python train.py --norm_eps=1e-06 --rope_fraction=1.0 --init_std_qkv=0.0227 --init_std_o=0.0 --lr=0.00135 --weight_decay=0.065 --warmup_steps=416 --schedule="wsd" --decay_shape="linear" --batch_tokens=131072 --dataset="wikipedia_en"
MLP neurons of a small language model. Each row is named by its layer, matrix (gate and up: input weights) and neuron, and shows model dimensions 0-191. Each number is 500 + 50 x the weight over its row's rms, rounded and kept within 0 to 999. Numbers have three digits each. A neuron's up and down rows have the sign that makes its largest values positive.
Before each neuron's rows, "fires on" lists the tokens most often at its 100 highest values on Wikipedia text that the model never trained on.

fires on: "\n", " prov", " Prov", "ipp"
L3.gate194:421529546441539468367494557510582555489538579535558492514526484514443576461493374521423487552602458402382500497570474492552388471525571500500492460484431472474527461434457449445461402508493484520527518556456439522495494386425346489457579385517526485539493424556515541400555427507578475444468548435513511511411481449450425399474473507537516551448591550460501521533564530593545547448501543530500624460500487500555441481501548461435558524519521453402486557550524529555476488422571639559459431455493496595603568460470467479409500476510562527546467528559467463457475507487527551593
L3.up194:509388491448433525530512472482544507504541503426513444511544560463420521546450573524539475566548510486494506399455559542573538472621547549440503430493351553476496461481508412495553451435417502420526494434575585537568540544499448508522460532469477532529576536487543430578553470449496546442517470445569543523574430516494464472513412459463404408500505427517539417464533425525536511520562555550461485469430528507543422443513464520511514566528492415523460622494523567559441550493487437431498514529437605432439538571508468534551565432450450489497457599546550527505474459442517501465

fires on: " poss", "nd", " ass", "om", " sett", " gu"
L3.gate315:593502508466607515460483478441520491458506484515523539446527581449483497565486433465445526496471480524466450576502388547567544426498513452423497507475484504613535614448454526502398502579491591581448450436525482530371603502514462497398553505416521504593558529403438464483432479505573570458543533452553437497437524463422512594492514467570523429531538420424457561409471468503503523530455495424428505539501440518471449513543458474440440531514505528557553465496525533485532502619526507547578467516456565546547513515548432490573551492449495524492527434533421433562526435508398515546
L3.up315:537550455459507444554535507445525619510379499510508536501512492380517514560486571580474378553553513512534558436494559498503468428528460520459422582538494571487509509536587465499458476542511549495419604452457428495466544561588511538479428550484521449542544542494546487483567510473445552466591495518553479430439544471532543481515577457442510463480507471480398524525455550564447460489522503517531575486436552502479450455443519476538436466476519491482465501503563552568545507487541551471537410495470476535422564525429494395532528463428520495553467426479429532552444434512462445515

fires on: "–", "al", "ill", "sh", " at"
L4.gate638:489447530412498551483512456514547564504471446536504577473482495392557473482617421455429443471459498565511481516428440502583336468570438545533519539539521497497475522568408446421530510500459575537480476485463456478430526550447502479582471543488475510457450546469571549542500558443511511587552507537560521472492547618484483458440470425513520513462470519542544576483421563483540535451485483487550580413508494500508523447512509496489593419493526469489521538503512435527437588459555482514478550445492482495457479576415469531514531486435536463451545502485473618502475483447535547625
L4.up638:470593476562551463501495508550545533505494584571532510457445484500589535442555567415508400478515491537574569511525523519490459568452562519470599517461538424461511512514523524543496592528544510480558493554386447565526524527600477438484552454563483475507444567439461560495471436437487477532504513594537395476570518596480442526514544510484479480456532517570427543563513536506497448499569463498540455524520551484553532498541561496490493464463417546497523527506454467396462529446439542471478572505494444521508558498453456586575630555609461521440509590548513457499478537434502479537

fires on: "j", "or", "t", "T", "r", "o"
L4.gate617:518505541486408513449538458494424591423472491444503469459499429498536368495503523569454458446414538501417445496526470536532515502491522588538453450469565447520450524552522480467494516534421456572573467476523422428515492498474422551434560523566458555491587476419570498446519496446575506503429497466471529555526438502504593471524511476551460468454484466462518637508466589438498469498395520417540464564391482519479571524453456677463537460428472415462509539466537437481494541486489479527542475470600490472493553510456413463556463385492588552497440481466431440426555486456555535576
L4.up617:462505500510578454456469588534560499489509465507566537484445495518421509450474493479488596571429432437435517439586550502518509503528601551477474589476497435343552531491498461547543497517490514553498515375483425489604478433448432516402464480488530399398469473536558523429461463461482514496523462527573565525512463540512476500577575549491511473499548385338461530545519459474443528535489471432566452499489451462506446526516534478543502542530466465471557509507432546533500446542514504517494571520519484450474472476402507393514545453429536502490434506539427471457515400418551550464

fires on: " record", "e", "y", " my", "en"
L4.gate136:571518431477439453461534543466555517543510541490450461553474566502401499431575492425476471444376458575569475504509574495535570519618558529573521546554457491473480491446552531418422438598476490472502515436449466521553439523464480457459531539466456480536405463449472433555444543437503409408473523479549486488456457415564522443436495496427380457467525426507469502397566532423507571564473422534565529414468550510491476449562508499468489571506466449507457475445432440616471470490620556414524436542494380484486514471539586446459422509472419374475533474468526491420484519492599516466
L4.up136:423489447505527559595570560547453563454538395490559435602515485519383495526467481492399478388498501617571518432543396479491508530447518524548502480535501534482414550461520524430557502488505495523559472559515509421473481458524468552543483564524415449466580571470540517523555522534523534429499475419560471503495546603382557474439499502559421498569496539474481405536485525447519568521526450531507485511496435462489466504513407473495627549507472448460510542454452437620535458553603486544489493432435346517497500446485574448429428547469453463419583413489502444480426523555553485448

fires on: " r", "r", "'", "le", "a", "ur"
L4.gate251:588495445530424455478541481517525555571553566551447437513513438460572525532558469534538454488458526436431540449493446395549485370444475532463455448513465615543488515480545451472445537516531537517441430468484541583528445495612512478509511371494444468422481511473545588556557553478426449457530478454465472519448583487527478439428490526494495514476477570543574450416515510470523513478540473479578440577469476490488518471545449512495489434530586483577424548479463413527512578546511458467557541458588455405470523570540568422527473515510509533560478494614546509512578475541618515447
L4.up251:546536491527425479507525482603498484481533517595442492581495480513476526514449405572577486462507461586620522495596529497478532568541432587472512456544436425492516597570452428531461608547489544528496544531561447472455487423520429510533509515590489526572509505572510528464535562482555522437594517515513506506467493562456469525447466482416422493445539472527506495639517519481526487482497466439543426588430495584465564428533513587525560613490451559514550476555510666558520534607452453471523544510508471587528513477509510568476450510418420435498527530501507406411508469496569489512

fires on: " and", " American", ",", "ian", " |", " by"
L7.gate294:467540492593445454570540488490548468493489510623512522548488480502457447530572438537601593576465401434451461494483429580463560530508529442444461536482473543501415590444484524510546565494574504493514565559513519458516533478453487415573438451512493535482467572416501494498543504454554545518437550467490512480510457509433561490405459452482528489478453525522416580514453553543498585572480491452526468469461535445510527496536484615452466558481440492532494504513533483547423450488501569543527536544623513524466598514507548475504566537596513587375614538490490492567515465544488514474
L7.up294:444557403443447526479476514413534491530596510516443600508434480437569446458544428500449524593501473575450516551494445536422512511535557437467445510528525603531542508518503501469516484489619483618501531525569497530612510508475509491441500451540495583518510550455475499459479491441573460519501531548641534390507474487424563394506485516439471552409481495551441508498485547499474503548533439501591455476446593522599479504497429570565456445514474511539510527517495507517465432402512518536571497511508484572513422599537510500544504525550560471475579435530389477553533429561515495498

fires on: "ay", "ic", "ant", "and", "al", "ain"
L3.gate467:547527522462527495530519529410455516629479547591497485430484583467487503486532431546490541516540578484509563565440562492394502539338422531468546503451523521380471623506442482546401464470537373552488471506540624545564490463419585449496522627477475614532561471482574506535423513519528535518527417449527464509484443504547459515428445488491519476478547590605514538563516402534471526508539471507605417472525528522416517391410524550473433492510457515504577525422539546461549509484341510505467545505534520478523452479535465535467534509510560498424545482533513531511502564468566514481
L3.up467:525531522525453428439494455591508483467517581479451469522494507468417545525506504514589472569543436544538601534554629576533551583514459525618567512436480488503458558533324528412409437513454476496400551590538527493446493550505579515518461551515469568506545432506572488529528491401493492510410485491451492469432480472550477477557525521489521567461434540453537446534672472529520539421555537553528427524556582549548526511427465423440380574557495477500594459495462514486485520496493467482535532558521515550453453504521544459560390545491516443546551526531584503418443470545551505542

fires on: " ed", " sur", "alk", " review", "iew", "ed"
L4.gate98:484474413523540543543494502493415515557490480451536539606526502490556496513479413480475518535452530617510488499383476524542439539552512486453486483555484516457483481433622498480495467567604470486532509526424557428472499504555591605430462505601425534521531473556507506522578473447506550451545509467492577421452488556446531557490456448438506523551516553527496506421559470482553502566467481432421447581518491537513509401522520423412448515459498500479481390481457501489503441545409580482466466529489551499455516490480565530487519492417477445523512468580618510490438533497513495455
L4.up98:627474485533360541476531542554355444412496493475524469499516475476456553464440517412562506450512534505480484451594441518472475510477461502503450541523503485414538482559432495490550479502577529568428480446471454399447495438468437564516449438444517509509490423524533549454522503540416598479471479456461414466467564570454500428510508503491558426526471558460554410506490455482507491513447505662441483520506472471478421488484593490482490452381498509517502599419439508496413556432572499492561587526495517534443439492479465534388567457555478462472494468490518426479551493555479504580

fires on: " or", " &", " and"
L4.gate698:500479426450497521538502515458447457588488478431487462388553469543487583510496437486543522528432505484510443419425436486408558477465623533510517466456417428605543613503563473460443461591543528489542506475471387462584463598482558476536526534493403554445519466492496438617504461508597422456425458467461552544472557483586572424558480465556459494418468560501530553452523570488530573555509445441543526482505610466457584498573508528479513464539465440487458502449514461447476520479542544451489511477512557455522571577452429408550539512480419508394626524508493404469540494494483505422
L4.up698:474545473513455505585498464463418464492467517509486510515492518554603468539524406492599530495423446443600423430499520489382581556563557555422594500458524492588462474485583483501437537520561561453482481594523439502448511512404580478470527459508474574510556496565435514556521496582561483505506500421447495421481473477474475438518575500478500409423368520512492467531368574471436519488436509390451505517557484542507539532471521564556463454550471515474486559419550460441484496482543417540505528433538601594482552458538425506599542452478450493441548465539482508438592447529474450485

fires on: " D", " Mc", " d", " M"
L3.gate622:485476548435575444427445449481462581481421503585559529458495439498437486385547460513499501543471455405507531463460570495537489493559545499530531508462443548448464450529547550497508526458445472509576453537470435523500578549592572460499509511539543531397529577515537464547452439434423452466491458457542523449521590495540440478541487453458570595549474476553575536490523452530498472567413519482538553572528447447501532539456579472518451499406532541448484472396530512515528580386471532507553563469564566565435494570393474493450580509502527531566501484588527480496548420515474451524
L3.up622:457522481496487509459528552473428606589427514555473527522507440437382503600594494440504454549527445439513481477501509466472434539525352468459522455464495575441457556421513480451478475492460444600507490513538556562466508519574569478478472484540441522496468507551572495571424506511459544459472437438531506526456469476511458486451485431529499546511511481422546483479491509445462479583418424568532533579522347567402496512548574495507464573457457526531588436464398558483465508469492454528501498417500526570488519524478482419459607525537522561544478445503507489335518466538457541543

fires on: "–", " in", " and", " to", " &", "z"
L7.gate307:529535551425518544500467449390491436493590511480527466459545515501457542447617483464502506506529507521527509567446513482509507493550545509447480515488442493471553539455396556413512513488525539511473470590443486530471508444489471506510547569515469465525554509447439448632479463488490533564452430477479487456468522464454581480497492532525542604469463459514406504537542529523518457546499521483480443483522494465516482481552532410514508463503556549495560588525522502384499502445434454559521511454507497579551514557449589476485636428543407547490434462520423455544499415518436467498
L7.up307:514419470453498594473506543442480505465562507483488521438496467483374496433496458398498494509469527539545459483480521457343570497545446486493573520552584505530446411540582494456484507524472470392485523513469483530508530499413450549454500496431473512526424474569476529461441538516462502531480501492464477437489413543417588596525546561454526545376431519510467474495573485554548508506407529448462505504572415547600638541528483528446427374516557540441593534510560518470546494531542514418502469484483575486516601522464510492529400477524478521489482540470466522560434485543560493483

fires on: " rel", " Don", " d", " Mor", " sl", " s"
L4.gate489:480475459462584533469531430509490531489417531494510599537502556395427516502558442512468408427439529520403511570547534512479571441567506442496512460495473552528461470572462412492598525428503528515581556498423508604416559540488473456476519530423466439486501470481569562536484507465529490527415567520527483431472517451501404458462483483505479598573500458490596471366452456389591555611509477504500476548547406545485441437534442521578518420451607546573509464536499442570488530510457485557501499434501449502470445523518493431520582465475579416485503512530574444571508432488566522492
L4.up489:527561490555539437565468498529470565510574502566424516437486498568498457459511513469490535541485479481426498541548622498402512529510563473498471483477538500504556478383510535407549419526499454501603522524480509537497490510501494433526396524464513464587479406442521505569510354519547440377513464506569481453500467480613442489455493525517525407504547552505525485486497429457541513546459555558508462492544444564468592485436538501430542492558544496452550530480553490515528541373454575528531575512526524534509533551461408426483470488567513498591482518519574588499458449456569515431

fires on: "-", "h", " H", "b"
L7.gate673:539526488429507455530493479525433584488511522575466518513419535452547481581467431519506489605441505478542479557503588448507464471477467453491485579494452440441426483429483485513592576586519412563445518501406507450501532492550514560493496458499572442524482493476449479403453416565532531595494508537569528473544522464481493517483561441496535517443442548581559498498413495453507545523619437592522479495485433599437571468467468480480607455408476540493489556510504489501446532425502530543502559498454547503487545452470517599575498508508487542456527450478471477451577477480552482448
L7.up673:500500467578460528554515358542473511420514502536479520573442408534558497439545468569450526432431572455488520508439417522501508551523538564410483541557478518554441487452368531585471503493527520530495441499471581487415470442430497569449467556524495530476434508488475443454487428491511523455580510595503482481516382543479505428423441548523487552436409605578544494464418513420532429482443494512460530470595576490400540544513394397606529479441474482506517515487473429549447522386490515612541557547543509520427369540561460562579478489519531540427509441462475527565542543570456500593

fires on: " |", " pro", "t", "ort", "-", "m"
L7.gate339:402524454550415541581373470536426494596516475433459535495545448516493527480464547548462585566601531480547511454422408468434575519495546569433538513573487522486463507572436551472419448459483466493512536476462500455437502523463474501499568519434498449614574627529503507515398440448496475604490527498431449469536545487408437493477484565520528470511449511489474562498476580479439576536511556503557465511565503494482542491446557478591500477463431514487520571480470398534444504455413518444490526421487574500460556514509487446627523506498495570459487508497472507535491511476564498404
L7.up339:498573448576508433478525515492527477457557455502411398485524463537583444553485527486484472426407440499438376476478446475482494484509462472580517554492525452462462498477464514428489453540510496590503465450480504391505553528502466512539583458609523492471428404517518550517519468425494472504501478493521406485566480498545525481609525548471442523587554590456477498507546599526444534595522465476589600508404472542577414519412460592468549550491480448551500513499433523534487599420468492451408488560494512458501401596442412546541468455607499492544503450492409497489527513415572494533

fires on: "u", "'", "an", "g"
L4.gate403:495506480473546444551452554527436516426528541436524547456535487588492498444519546544526531504408431480648377525507469633488413440594499468448514514557488562491482544563472498515494483523539473582597479523509514496480538475494591559480527566494472493469580509432571498532565525498492504607614507474421512519521481533426432482448520572530521354510536547586495430535369505490522378537497428518410500532458598444551600471548537545563484446446564453492445487541448507497488519531488522503527487447460499492495552587513532517462547490477446586523496503635511523506472520519484470465
L4.up403:483483384564404531454460542497502510484505554390557512472548455483415460534565567527521533450582442575373456601485446552485462476456474483587442546550571493442509484494515528534574537497526490437405396503411402544474526517546520551531553518480527432396429456488454513489517475456601538569404408493497603511565504551522483498507541491472481543540523511489454434507483439490518591474510605463573510632506518495544585411480536484540634580461418459510493563503521576457511393554483518488462490512559495508443506372521473570504555453526515582514497615600538472576545430519468510508

fires on: "ul", "air", "on", "an", "anc", "ur"
L4.gate525:426561357518559544529512559439593571490544507481518485350451412536538487480528486576495430460485540495452550525579484479474502559580445621486463475522469538467464470454374619591526467514602496517543591490521466499511509518471485570533443512504461521534451543552415619533485424507502471493572586458398424458413540521427548531527493405552547443473487622522520564474500516433493461556543518445434520546487537462528536440513525523462521524439470494441484482492548544495521550424512464587554483542442528451518589525398443499523568485490544499499514482475590557548538522517577517542
L4.up525:555537386512558424611490451483475460537494492455563469552495529453477445474536508477536383517510552495562488506465514502374541465470489601502486479443575530592416491427476529468521505394429633390571582566429562451543506478503547523449544472484493478415532542467452568638574481493587494575535436536518612518488435457462530529515471505537538560483482528472472492461470545493494477476560545482590569508526466453448456516607492436367536484423557442511546422590419524521554532488446650465435450513433471494503430508503564482490501526543540551440385617491587477510483532485485515487

fires on: "as", "os", "us", "s", "is", " Is"
L3.gate560:522532536478484500437456486414562580477563493545597480551565426500471516517442538487460503462450539545513540488576473529398466514495524464533409545506539542536473520468543523450520513498470470484504546598571441456489514628495433556548548482503490470509542528522530584528535507559512466537410482581502538539394481495391537443454608477561578490501462516528503570562453516490486551477448429587485589423509452488432548444527601504477536524473572519439471519576571550453632489403586438563499511486558465442494510510557535448537476373539486530418436515490509467442478462455576507537
L3.up560:498467566559550485570554414540597523450512547509451477486457480478473580598529504487522457492525517426594492494575454451532511515534415512480414483477548472479483523527459484564480437520528525495491527463476585518546467539407512452508505527554551543473461409404610559439473428451449466510449546491459507419493468492525477507417473457364524504508513495498419491481437463474380491489525581565457424575429452485461493559418523550581517583474561415526525493498545440533445522478515449455579447577461533478474578582477474566376495511530482463431479502475489539457516486447514524560

fires on: "em", "F", " Silver", "f", " tem"
L7.gate698:495493510592569433438513481536451490470479493452477465494567541458457525480434515465536523485482492457539510457578520574481535569612414462517407441521472504451550444521488510468539434473487448478455512471517560540520382490510347576544476502485462443502503509521534503433512486428571609457586470539570499502529494487539477500483460554453539496489484444464586418432500497547587566514574468520458443513454454508435485533510478586519596377387558493515501482564421492554504445518452495533504492459325572531622432601520586470556493543517521448475490519453518506402442497516452514448
L7.up698:520488477489511500486500492446421548465497498505545456446513480585483471533492430539478526550404539417558549480504494482467495554499424495557507477528468425487460636467391664494509497605423547531509457474533434476535466547463437484476497456550454450509422480508466445523490512497600530481494486550454494536523492525484483538517628488489513493468520514500416507571541516489495510486513449489510407533454457551508493474445442555509499497556541509461342561517539573529604590446537437447409460513513545487636455572500525561512522449557444533471450526452494513474513557447565520411

fires on: "it", " album", "ol", "r", "C", "or"
L3.gate98:577463477494517572533488538525517615612451461505568546407430470493506450401473433509513458458504482575467461498512462501536517453541476534466409528482411533560568591561471552391494507556500435457415494497464556466531529486593561483571534536465508531464519512497478463497499566488511564466533387437512494568639471468491552591480518519512509501469561518564475640534478541502518499437505476461501448556455441466468560579420468490399546502530452499524560536548491480494478431545415445493489507478481455434580458514572547515510507496496404542586466528523461516412454542567414458532
L3.up98:423521482497492512468526544554579475531398485446321363487459466519452557426591600517540582415456504467377488599472488433513508555549500569488441535422531456469562453563533401476517528511539576544536468406485479528466462454410453455569515473456513475443488516460515528483544448586406517395514526429505487525508528553533509547493467472494493591512605466458568464515387504378484448531504510432422413444573532505609499432451487471521534472508516515501447555562479498408378546581464544534442488550431460454529488461556547556441531502438426414553474469541439521450453531457449485536

fires on: "el", "al", "as", "als", "ts"
L3.gate217:486515441497414461534536478442545498470495552579505433600481489389501492540568417465467374647526512467549505515525501564497462583526594572561508465406545499507485485396475479508571522468560596442487586553546547525574587467442441473534539432558533526424522549484473488495598470518539436511453452509507514540487525457515537527527629446439549517489516514596414516421508644466549519521565528528485520500517480539469549465564574480508581500475557440533489546552472487473458540454567512461511507509363399473531522546430508387549592508570520555453515519513513507509450396517501511506
L3.up217:551536495509500466546461545458533560449458614463496429584480581511472565555531482412530481491567531513610547514499488503522541518595520526460532505518546468508534503473503500532524630499491547477474525421578484438590523456491452490547489425502504475570487541502442545470560490522450406588405519495431591578547422456473470470671527505499557556542470497510448462405495576430443398531541540549444514526550466571535486483516629513545447549505435537450420482508498493514518514498520464471483487464387489465472559481524515509518515565610411456491449593509481521521543421491484464554

fires on: "it", " cour", "a", " St", "our", "han"
L4.gate81:537460594438415494528523448528488479481512532521565502469508470459461510495398453453524487526506445431532462477381460481524475478449500495548500572391530513470504499558607501470498484577479495497575429450496463628502534447513485492450489489535578502468443415428525397504509463486561482497475488583549499537423498452423539527521483482494512528493443473523424568504447472592541462529503506518593422516490559569438454513536551575462478574502502473506531420521522547539465520473508453582585532481440507562508584583418357472544568542460546507505569529592458473467393512464397498489
L4.up81:493512451504434457509455399418524551463527531472567649407608464585372470539545499488505536547463521574522402534512500456510528591469450507482551522478535469573476542603514588461528504457523569576522419527520466503443578548507529457531474508522462524527488559557458448535436542484575581587450533378573555496443530522533573480498588459454490479448442459454509479402437574520442563510473543525520562553546523587405470461452364581518411540469522513481575431488504481424474494403549410541484496534480443516602477474462585494483454443525590520469524516520385415468502465518448456486

fires on: " of", "ap", "rop", "ch", "uc", "ong"
L7.gate260:485513438409519490470498453496487481423527485488465535396457450492508509531573477478596523518457571490590422446584499509489484580496547539517534548495542533502513542559487534521505512424536529450523495463558525490455425469509437453474454488415505489531433427453549477521463517592465534462460550529454443452507526540415541523441408509549469469483442480448484408462521474533535432469414482555509529494416485593513538512441494443473426451427423427522514503441469447538565612485326419574504519497536463472479562531501598503489472458454476513520492445411513513437476517545515588549
L7.up260:568613547479476512455476574392533520492526549421504532463546503553447403482382546546531564549515448450517484577540463497518458580469471408564523560531382497485440509510528461440554577576569405633466419528424468548399514509504490504488572588565521426485523498494487519524514494588478611546546529377502432506461578548550586483480495492522498454485511476443482570475625544619517492499509519566541410585422543453483571500507552548532441484561490557504449536540557485448425506550502523487557504521513596482474492596539506608515493526450637495471498491568541538523537514503456444473

fires on: "an", "y", "a", "n", "od", "ra"
L4.gate77:518512445454484490563431521484433437564468546472552576568516538588460505502475511563512502457592510506532533477581402584518467521533473478619530556429424571490481564438473503473474430472525544422470510479531435495518495525583489519554470580450491520574486539357415458545553522592635480503465539470546441565520488450588550478406457520506512448502425556558457508538486489526516436552631391484483497476438541425435495454500445520446438501541557534466595478483522533496462464501495484590533509529558481450554427546522417413623598479623495461444552469496456488546526490472487448485
L4.up77:548448509438525520441524471417501456498460483493436502447619505476489517471550550514557487465544493534591479504481517427467518463461533526451579567520508536480441518517549576475412508467408498570528472521552454395468582544479460576535565586543424565512522478532529574533527504486512541542515506546469515532583486430559532538456484531510531525577592488533523448535495481530541464536602516458499429442484585476535456548519458509424467510472498538479442537538453537474502536421530509487560397506505579551607527532496454600435406444463475529477472512514413467583426467547432483489

fires on: " for", "c", "th", "ic", "w", " of"
L7.gate256:510521416544504468497447498514576539515556477517443465546553433509486522431520507472521487506493488577512530499445378497469527442495493457508559503401504499436503588466457530505496445515511472554535440515528489491391449484460523550533555473609558453476491502513488494545489490541517517419566453455569535462607464492569532517435468452531437398527456444594439405477479478460588486491506505598517486524554519498465592535524487568603542475547457492525615501466404511444447428495579485529489571567475514519461543420513430562537522461547500539403533507523452555437512555569537527470
L7.up256:434508452498496431480603400499496499419485547434578492471587518483612586581517453383525458434460436564474422557579539563526422563588502518475586599541499484469470499505480404520457435494533490502472447513504530570453463481524509452589519434497544502501474440388519517480546531545532551487481494585487473572573533476587470506544475494526447508536549538543500469530461502436531523510436563420524528481444515470497451418547461511454528541502484549518567550536497563458562465387466440495497466510522445557557630456453551599406452526570379453535441565494478547560535521469578508557

fires on: " out", "uc", "ir", " Out"
L4.gate523:489400509494515549495457462457528430529526425493554517484481405449522463444520463493445574482569558559489560472522491478472521454569443499457484531502475456538586568516437508445552490388440413565496487437540401521489446435542496598558498509423421502545512450496533565552469522566449549475542500514459545493472509431475451457512466543514453487537501543570556527457559554588526443555561540572512516444547500493455464554513505510490515516404470543546535440433424569537485581574573406403548436584422559493414488517618401421556507517452569532481570424502524501440505493519496544484
L4.up523:505488523435466487524458504425515449447479510531519512526520456521555445490556515440558527491483463567560442511517530613505542490557515408525438454468525475469557520499366495499493484430563537511482575543503507507538555469540442483532455544412490394611545544368429548430557512542515498521508442557596504495608473513462433532533585562513493442578585497497565518458430512516517414423483591483505461503455585514428456535523523512450565543566490539515479565444405518552552403434566627543512483403443452487551487566521441547413421515517528421394439529504510436552542524524501519496

fires on: "un", "he", "ff", "b", "y", "a"
L4.gate634:531537508555515404529447418551537542471504418432536491541541468476583546420411538454516518415522510528436526398530513402490528475566589475540402531446489574493468502522500465545526461535373494514569502515492496593432454492537452572531510631544463480567494575474456554541577492535538479434452489501567557479473463481564495431502454556531470520468425460464566494485513365507526544463484569555444550461479512507438472465568453589398576483464550517467605522527484541521455499478471479535510548446476471481497442533520434498529426475604507474564494508471501532402458494490518466531
L4.up634:531463504515471554509522592438562489519457450435541497450555504562435517432479515507465534472639468519464450541441491529502436478525479488530514474506480472499483460455505488515502582545589513553462449486491456575410447557480477483563441422461498552501588510449584427414511461520448614460494505517464474607580431409447433557475422426522499394476451461517447456535480492555451519438546360588497502493532421520471558516545492546443455566494516453516388541470610492511413527506486515431509424506423531559522504572489520504450416494517414475560465511539373517461585589516415484509

fires on: " D", "and", "a"
L4.gate314:497508461449411381543596533464432482429475473570480508448538545461514557428622577513446459466513427501449516413452453499487510414575504499428547549438489519422462387558519506496467528524576467420481547479503507618519437480571494568498521592494479572463507514430610523544457596430393494430475518548554559468502521560474462459393502483479541462427458475549500404428466494577532434501395498465482477500514517627377482507496533476445553444472559521525538414466491501484463531442418457526612537445472565517516552477459543554408569522543539494430589411522460558395492476485543547579
L4.up314:591531479513413468448561519582531459497553473526450422480445457437372516467536419498498538478500530421504419518414407553563551545523397570587535518514529483417532520523493564411524446465519583544503481590516541544553502469522653448560396457489419542531585550561478440581479377454450554533482453577503599531480465523465472469461450466472488535507446532479537483462533581435524510523404584520472434483476451475456455516482500506491514459526550479431541482520526568494366542496465539443505514481525438450467532515513540470514519560519477478486514474550464497401501439570361512506

fires on: " sc", " manag", " ac", " found", " par", " pr"
L3.gate222:517505586454473483592604584469476526631504512513514579450618422526460539470528409464509462566477430368365481540486548448466524427417434560586517480543503534530445443495484438474519512516482591540535492605490521503522489466514579511630530545444474417488483500548550488409518476517506509425535469519565422572457476505520498438530521490533401516489475577424462513589460481563508546424463525541449569442551500523464451456478521574543447520501489510472482533480523564516559584470543506493505542501500554582479472498570470450491402498572507544463487517545486491540474505459537450531
L3.up222:579486517519508565489475456421549402546570407602574498499541482504485483467487547575454502570432535529494529563566512585466526486517450504525483410558516484522464506468435413528547522543400441515384456518512472433526441500497415453474496468434547511509499543441478478471433594502524419420499501584527553520498475448536537518497527556397445539532483525528485622557490501514478589528493464527405563528590550530513518444443576444530467431507450446487519508455538474490463493496427562419570420474561510584504590463518559506493524450551552463503507493502501484547522498457477518528

fires on: " ass", " ind", " poss", " d", " sl"
L3.gate243:445586491455591477527439405465482497454579394536513526436463347514491564513543450402476527435477498490416493557499478484576543468463431532506543470416443520472485504489481502484427490546499544540526532408545449447394528440490446413460560500527599511531555503368502518578526463524606434464455484529476519524493494466504472425542530428558586544419475446580480458473479467498476559439509559441493493492501463615568485452540438605516600510477506515491520434517529505519490530466534481557515524523438591569567519529514496472474477617539498531412442502471480480490524391516504517405
L3.up243:490549495545470449555411506421482477616410494492612555537445487423518507439504510463577469544526600476477458463509443436497469481450494519474459405481524524538543551485415434547446521550500498487511468470487616446453539464522451449504484473595477480517534479484428492591378505473612463505508478459489574459530459574501486409468548472459434455548564488486551451499494471572457657536445537477470552497428473580591471474490467447561448571616362395505503525451490531456513472441565542548526388591512455547505557598553453490540465486494512454451411481475432451462533497476531512446

fires on: " pr", " par", " Met", " Par", " pract"
L3.gate339:466556508495576463520524523437394419599643505548492469574542419388541448479427528465503583515417493538478470502562495489536545504569549551506531433538467619580541407477525441554513416515502454572497557534502440476498507507545570466469514553514434499487547500489597418505432636481539438458463439492532536475444486455498468463504518516503563435541512471532426472471447475506478489553498558493603584602511503505514575579478551490528430544555418514460432561449462526457485501469495420506497513533431491519523565462522527483476428538597498518424571462493414462498538440421546494533
L3.up339:491574463531548553596437570434438526584458561495472482481491451527483514494361502569515528529505511524553504525495550456456558472518511606437566450578543573478490452432439491587393522564378450526432562533540524561507570489529483546450520525514496550452505449442538492555423528481569576476563421404528507502546510548488389490435605530463471556515490501593509504477562491477499438517486395468466557577547428532441531520484551495430476467533493477423447586496498428457535418471486581475461527406490477489428465521550586512579610556518526570549460512483484384496499517503533512502

fires on: "s", "ts", "als", "es", "ues"
L4.gate262:560542484577458500498471385523493497484462547561468482509477400463564478545556460450534440492430497547447521536390529440491576472528547463593538583539620516565531472564452448518538428512520572529530541522494511459558501459443509428489479496450427577535505509517445551576494559463513520455529576564511475515436570561563525507408411495514403555534482497500523549539539440520512535507517540498530475523548541586397416569533589455575605525436551520535555491552563475530524521456537405437516486597550411548386469526467478524580508498481512546369578433556523551460524444440451540536
L4.up262:547434457534504516544412555560485488507491503480484508495475529517484549428500523466463544467566547528594508486542427423548384413479496468451520511535522566566474497552595504432564502588490466393455562441620491420530503486523402480478461486508440524549486539460504441459468542478420497557493427447542503661636484391520458471557482467489482501540375491573522444515515453487386528446517594451516492475519523466583490495552499400414530516502536468513400517446410481500536483505516500457528533487483468452492519460376486473459540419473441502586484548542500533519496443447462524603